config.toml
num_hidden_layers = 11
hidden_size = 160
num_attention_heads = 5
num_key_value_heads = 5
head_dim = 32
intermediate_size = 640
vocab_size = 2904
hidden_act = "swiglu"
norm = "rmsnorm"
norm_place = "pre"
norm_eps = 1e-05
positions = "rope"
rope_theta = 10000.0
rope_fraction = 1.0
qk_norm = false
attn_scale = 0.177
bias = "all"
tie_word_embeddings = false
parallel_block = false
init = "uniform"
init_std_qkv = 0.051
init_std_o = 0.0633
init_std_up = 0.073
init_std_down = 0.073
optimizer = "muon_hyperball"
learning_rate = 0.00549
beta1 = 0.95
weight_decay = 0.0
lr_head = 0.00828
max_grad_norm = 2.0
warmup_steps = 200
schedule = "wsd"
decay_fraction = 1.0
decay_shape = "linear"
final_lr_fraction = 0.1
batch_tokens = [16384, 32768, 49152]
max_seq_len = 384
doc_mask = true
train_tokens = 211400000
max_steps = 6556
dataset = "wikipedia_en"
MLP neurons of a small language model. Each row is named by its layer, matrix (gate and up: input weights; down: output weights) and neuron, and shows model dimensions 0-159. Each number is 128 + 24 x the weight over its row's rms, rounded and kept within 0 to 255. Numbers have three digits each. A neuron's up and down rows have the sign that makes its largest values positive.
After each neuron's rows, "fires on" lists the tokens most often at its 100 highest values on Wikipedia text that the model never trained on.

L2.gate504:074094120114105093108101157111132130169150109160122103109123113144101165143154091080109148117137142148140101122140095126173144130100135127182108138111136144099133145106118099159111125101126136167186105106139153113108162134129119130169110167134155131114113139136133159139102103163102148081154127124155139097138156133137136164139112069141144113123112127126139124140114121124150091126124122096137159092102102125132108175143124157119099089140145146103105110149147055131135166078154115
L2.up504:102141136111111129109093126110129132145159130131120097134124158173127123138096143092141113081139138144132088136112138118140118105153123142091097142145121129180083132131114157131132164120127162153124150131138133178109168115092090135130135128137137132127132168137148119153130126113114139115113147175138080126100140155129159158092124075114095126105125161098114144126116085131116167095117134055094131070116117157148089169171086108109156153132116150085100165143106132144111115105111161
L2.down504:148159071127140063141167160115084090098118075164150147110145138084126095135138169172127150123100132164140143170127142150158101112106102106140108160081133108123146106140151108100122138118135135158117150123068106115137138113130122153093105127140144092133110148135125124143105122132158162085122142094104127130066101112152126128107153154144159107137127144161133136135123114128136116114117135133079149113149145135115093124104134150110186108126140147114113101132096113157098118108084156
fires on: "ame", "=", "ess", "ang", "\n\n", "ay"

L2.gate111:102137115133109090110115136117146148107123106146121098126135149153137121096084114122088143096119078163115132144117060154122155118157130108141141131179092120110178155138157117107156131133161164141156143157121145119086188142125123137175147122139147140092092143112090151167149119092143194116086170139154140118121143111118149108074132127099116172154091160111122113137153105126160136098144125140106149132131104133107114115105091108168125157153133123161131130130109129138120145130131097
L2.up111:148129109126133078099134125123141158127124152099124095144148151174118121136172130136126143108146089111123142116159082109159108120101140152094107105137114095113078145103132112154138099070098140168177127112159134147146156131150082135128144143156131166090134140164175168174169170135133121125153114126141121139155141082106148123129138171151073133119133097161126128122150144085119125129104145073098137113169123146128140122148110121151171143134100163128109161127140132113139151147150133
L2.down111:119127121117124131130097170159132122124149152165116116142153128119133127131133138150166111159087183145091148111200145151132142118119153122127121149138191114117149094087099119118121105132111133111118157079102135138141118100096113139124103138153121108129145099134139116124086107152117125148132147148134116165128138120096118117141150193130139103146142159138090113139123150133109142179114143121117102076115107132132157143144120174109095152131131151073161087164077153082087110153104155
fires on: "ic", "ail", "ent", "ional", "s", "ous"

L2.gate101:133150155109135157115082126124143143120097159109099150108142145119099128145104133111169139090092125154089103125154139084136095128141137093139132120104104094053140125160100160140086122115085123110130125153116177128159110096187160136132110124137105118118156132095138118081151139153139147125129133132089117180174112146087156106141124126163106121101111134116110128150121122164111101123109135158112117187127087118130124125113125166129132124130112127058109098130117152148122109135157097
L2.up101:180206131104120153138124134109174147156122150141078100125094131133087150122150112164120148135131141114104159145115141146118124080100117167085138122089136161127078145079133111118094149133124105119142106146094142105116108110142143128137103087102086133131120136114070139112133099126102143135129123152145158121124152089157133089157143159130130144111134104121126123127131099111091111110147172120108143109112163093135116120083125107103157119137116153132124094084099137148159086129155164
L2.down101:126110153187179111102152121158114078103132139148115134143106127150147140110182135126111137119133132151107148136104100145089145141191141143091143133095167167113087119106131115085105094097130142088132125112141145130112117151165114161138095101147099115094105164114119132103131166072136136134122129104119106157163125091134107097160132080147158136127114145129170121140153141131108135076111117122154135128151141110125124125118113130129084167181140131167102108138084140148118144158130147
fires on: "-", "/"

L2.gate339:115136132134128129149144128141146112104129129155124140096159123124110136125105072126131129124139138185139147112119106157143130075138108128145101115126125135139193083112114055120130142095161143123141130131152122087142135132119136126157143104119100151163126110116126116154143100136137182106138112162111138138136116101126142117166119156084135145113095150105091122142168121206165165097117132137150125158138125084130103153108128131159134101141124090123111194137154156118144089067128159
L2.up339:127162118126146136113139133144116138127080122110151135175104121095112108094118138154166142147132121157148107110144092124154071115117167107100166086147110094090108158130177165154154094111137120162144139150152158134125149153139152182140132103135139132156098134128128117079097132169133163100136111102162130156153131099074108123106131116080158128136130134171111148103131132120126146162148109104088163147161161113137090152111133101080129140139084133145127143116132101095109148121131137
L2.down339:139142152115119162110106133166052140080142100155094128153095107098127129115110154168112114170130110134163130169143157125117115141188130126128156136155121103112083135112175165126134089108107164146106099110117095115098151139157125141098098136108139071110128154128128074117092138130218133098136138104137155110112149156154122132113143100089130131115155113142142117133129124110101150118110107134144119138124148157132156121117147131142131161149152125105131109142110109145135128111112182
fires on: "s", "es"

L2.gate99:144120162146176132103121100121144137134134113146112135099105181122142105149111113141126139129136134132130127147096175164128132137096133154113165117153103120119148119131106109110159169102104180099136115114129127105156098149087165103117113114155150112154114095112096127130138060119087154164109119074140130107121128130115089123170090133096164159101175134130135120152127124137093131190118157110122093097150131113143134137116145117155200172130123122130132148109119087132115167107103130
L2.up99:164126182136146123101136112183149163139116087123120092141165168149167127143144191093138121125123146172121147125135170135146183119115106158099152045158096158130127136160134098131137117137129171082167173140134146143149144140133097119109141131143145115139114117114116061163138130133111143139119133150116129129113137156151152131120092144150108149139119148159142134156128119132086135114115145097120123143175112093107118137125121130157160161140122151169145118128129128122096132111110085
L2.down99:153073155187135138110143139128164121143112086182106162101153128119117120119140141119147130106111110095158087126121137154145176162087115138098144113129134122104123151099123138118144125105072108122169178153171124125139138091071124104141174121132089114142139133133132113134115114152146103172087129125144123087124179102131120105147163156148119122129137150115086113153129145154118125109139137131112132131116153121131143134106154144110076156161126126133077137133153151114098165184108127
fires on: ",", ";", "lement", "n", "ud", "um"

L3.gate358:109155111102140131131132134151158173136100087155121116160077115121099089056106122164102135151136101131130131143084142125113118158106087130153086110127102122110137138107113117079111103138102132126166146119140102139155126137088160116141147140174117145172095147166102116148124117118143125095128120134107103130144117132157103110137072118154144128149147056141142116136153149146144157149136093117109151153160100183193121101119138139094096136127108120140143147125100133151113135143134111
L3.up358:127108149124159126150129106139151092095092118141156154124136113102146148111094145120128105158148109148126126144110126147172104151098093161140115119111106152129087143146131143157120075091143128118108165159128134092106163106154069101083161097153134138140148125068132134142099132131125149122102181109083142129162158150146154158119097143152125153153101165153118149129120143143151142101150139123122104192163152110118109086118128123136131153134138088128133082103085115131163126115105096
L3.down358:115120099164132149117183181120127115145123071124092151150137143114154165113145162113137113142096122110121137148087132129138115134104082098117134109118168126124124155136150159102153078103149159152084129155122150073116142138101126127145116095149140108138124109085138099119131124111146145115136173106058139127150161147128137135177112136132128145135088137135145164112127139159122112131154120136097093140142184095103125162104114135106134167113165093160128146138127107099157157127084109
fires on: ","

L3.gate501:101083186111158133148108170118175134098143087107130126149069119166106137096114136142089159150102116156112128140129097128214113142099119142139147132099132106118105107115106165111154115137125163127147151126150105157119111123088146127116135164140103087168108111084117089129175076149117113101147138105119129144141130108113125137149120122116139123152152102169109120089148108137134153161123096136123121118149174138105132127098113154114130125118088136155122123131158096166135140151098113
L3.up501:132113135154116111111124146121135147128107121144076134168086118095095127118093139139142103155146156110149134165114130133122064167139109157187154166094171099132124134171129152123125096088111155100115130096133168127148159127117108129138169098125112140127117125158145144100134122133114141122116109136130139159120144145101164087145135114117157131147172117137141136164173123164133099129106146095166188112102120150144148130142121092125156125124077118148109071176095146097150114151123133
L3.down501:077132134089133173170132130153136140102117063119118108092146125118129118132148131172072105159129108135130116151131133099119077115093099128104147104157128123112114128121134160112113084141165154108114108161162119106144130127081124094132159140140119137125118153103109112144147137099151150124086129162123171156118149128123166083161167141122112090134069119107158118122165173092163105132101113132098102161134122121119142128103130120165148160134107156140098153127140130156100103155104130
fires on: ",", ".", "'"

L2.gate45:176130133138166168127104167142127194137088087135108152157112150073100123099146131112158111093148126121156146114114131152146093128133156137142135130114135102115128113125138139107197086125136162098102126135168137104119104083116170145142137131124098105158123142106106157139141126144104129135142130164134171150114082139153121130134111122099154130139086162151133095103135094181113100101105151129123127130153174150091153111127148112157102150098112135091100141132137127120116143143097176
L2.up45:157156144162153097123140104190087137118150117157116155127116174101157142140142079087145102131124149143142142127086099105143125111136084129144158086127134116166104105173133110159131115143135134143129131126116118080120148138157148113158144113133182138092083126151145120109148139119164132132082160144114134131165121121120104135121089192154127141076107088119108107117148126131128105142140156108103113122128148135117129128142137175137093093068148144127127146106157129169139130098139090
L2.down45:120122092127080083177134144078140115123102104134103131126103127159124145151184135146115082151105172129118128122116125154140168125088107092125122130117130092162125149128173105166137129130123104166103106183097124153093169114085112143119107143097128148088131130139175130106130129160141100197113116113129106106102150112159102122129134159113109151106159133135135130056160109137138139150081101110098151130121141131141133123156159128134123136116102151127103130129094107158137139134136148
fires on: "ran", "un", "aw", "ew", "ri"

L5.gate78:117144155112080119095125117133097117154172158137128143130105079045152112142103098131155110163115128145123142131139163110174138090117140102138136120144144165143131100123091096118100127143141130099147159099168113126146142117134139102115084136138136127095093123134157137160112099122184151094133120101143129132137110130094123113099138093122136130114118101091135125146119122131125157111198079145134121175150142138167125178166162116152159149123141145122098144134116102117141120120128185
L5.up78:136127122139107172137135167128116113068111115140132118124115113089127145131143104151122134138121100165108137135150101083118114133125133115124115161118167114126181164112145123168162144127148161120139072139131134157116128143167119193158133120139139142153108110086087129126108156183126127126097152123117158163135119110111123136110151150094157118157157126159179142111164143128138173142143144162159163144141138112112163093112124104155173173146142129150080128115112142116145084171118161
L5.down78:121114129108125115085131126141079076085108156131110143136125156122078154144108105157121134105146138127135116097180167133149101138153163120125142149105118152176105144087135136104148142106149169100157082144144119141137121085112137134120151110148132164100119083138102126132134136163129167074122145093129089100140117150114101117068118097124131150111106120130139115120125101100077142113136135118129108144107153112134130113151111129119155163139126091094182102157165181106119094138134151
fires on: "es", "os", " of", "is", "iv", "as"

L3.gate20:109143133117130137118140159122107156173099096122103109137122147128129100125110099111062085124115097107137092124134150112136150085176125107139144145115077071155126084125139066131115107141111086136122135125123141142153139121107121116122133137126127130090104148153123088118165171136133137146072190110121163131140134122159145122102152142128113130104147092099164128110131127107124101106129103150111113166145139083140075108119138146102078072117088137122148141159155129099126134150132135
L3.up20:093132130140147157120115154081131114111082126091128108144147113081129092141128130140113139161130130138135158120181113127173101124130142119124144114081149151113087156150109155135121128110141138075157134119123141114180146128122112115082122111085061135094174112123140090162128107143162159169124122114131123119160144124160169139123138134103175146104152114086122098132133125130114087144131144156120140095146155136134093110123164133144099120124165127079146169132179089125116134150141108
L3.down20:167095116140119111107085133110159130095118154054137145199062078123145126127110120126118128118111121144121113128112112146125139155140146148141136148186150120113114117143108114153152151135111096173114117134153110104143101163095110100111151175134143109130135123089168127124084143121128111135137090132171142109119129101147143128135143103132098128170150134156108130170158174142103093174153139129134091146169115121115155108156145148129133147137140150079160134132118083129114115153130119
fires on: "g", "or", "k", "h", "e", "=="

L2.gate542:158168134120128094105098146161132144093168116126162140101105113155050116144121144104107135140090151080072119156103137149146115139151158148127136108131147151140101189136131137123095089133109118151142154150141062125113113095127129139126134130200104140098141119108120153098098117111121131154135138122143151135143149149127131140099096107149122090152188075109127136109139122132122143168128105179134136125115143118158128098118110155115159133132094110139105125133096155155139136146110103
L2.up542:128127098100136124160115117140146105118155097105141183137116144088065089159146148105109139118138129124093160122087121123142132089112155112093096141096164127107097136106108141086110130096131117132130122088148118149108077123146095174134099141157095127136098113102117143101147148113164129088095145162178132126158146128167140103100139103116157157125144086110133139169158152127123100092129112116085126148117137141117119133148139132114146140132109116126083161063132112129184132142134129
L2.down542:077160149119112074120140143161099105124158110096134073126103167119066128097138089136099142119124096174100129116111132110092151114118124123099136178133124134115067151101155171104113132135120164117119130127131088128128140134181129127149113133183113152134082140131121170121134129093127128107136169148138113157149119126161149106140122111118124113158140138097171148100173142103120122147115124103133111129112165158145103106127115144107128158125088092102126172108143146135115124101108089
fires on: "-", "/", " ", " out", "N"

L4.gate24:138132156141125143084112134140161106138136128128120117129085118142105122146115131146104126137095092144123174084137131164091121119148109120156134180082101160133139112105115140123097115104163140095128102130141099126081102102066165164116144144123100131101073141101127139123120112108154132141065132146108154120081124155111115110123154117123176131098115136085100165178155162122131096133124093161135122147122134146115132103131122110150170133199127107121131173128146133130118091106132115
L4.up24:128121080097108081134109106140139101113200124079093152157121083104156090113082135115113105140115113102143144101171163096133116136115106097143139146115133115127101119126156133159115152138155132147124145178127155136170111118153144138127174134149117137122083123126163151141116084155173163120130141145132121089089124116130121125119095105097097127146156119139108143131114111153136104107093122106110124137120134163098124103112098119130125127117147179166168129164177103146095147100094136
L4.down24:142112113118155169131149106104102160102146145100156144140205135100148103128104173112137121114086140126143100101127142138121084134136097124113119108152115126106110139121145165123151134117113142127088145168110129109117155119137129102137121133131138132148137138125163123186111120156148116099155158145149127104153104154118139170117151103109111087189126117149110114175112103090102148139118106089138115143144107141113170129148091153095099150146132172111132128147156064105194149109131110
fires on: "s", "ases", "es"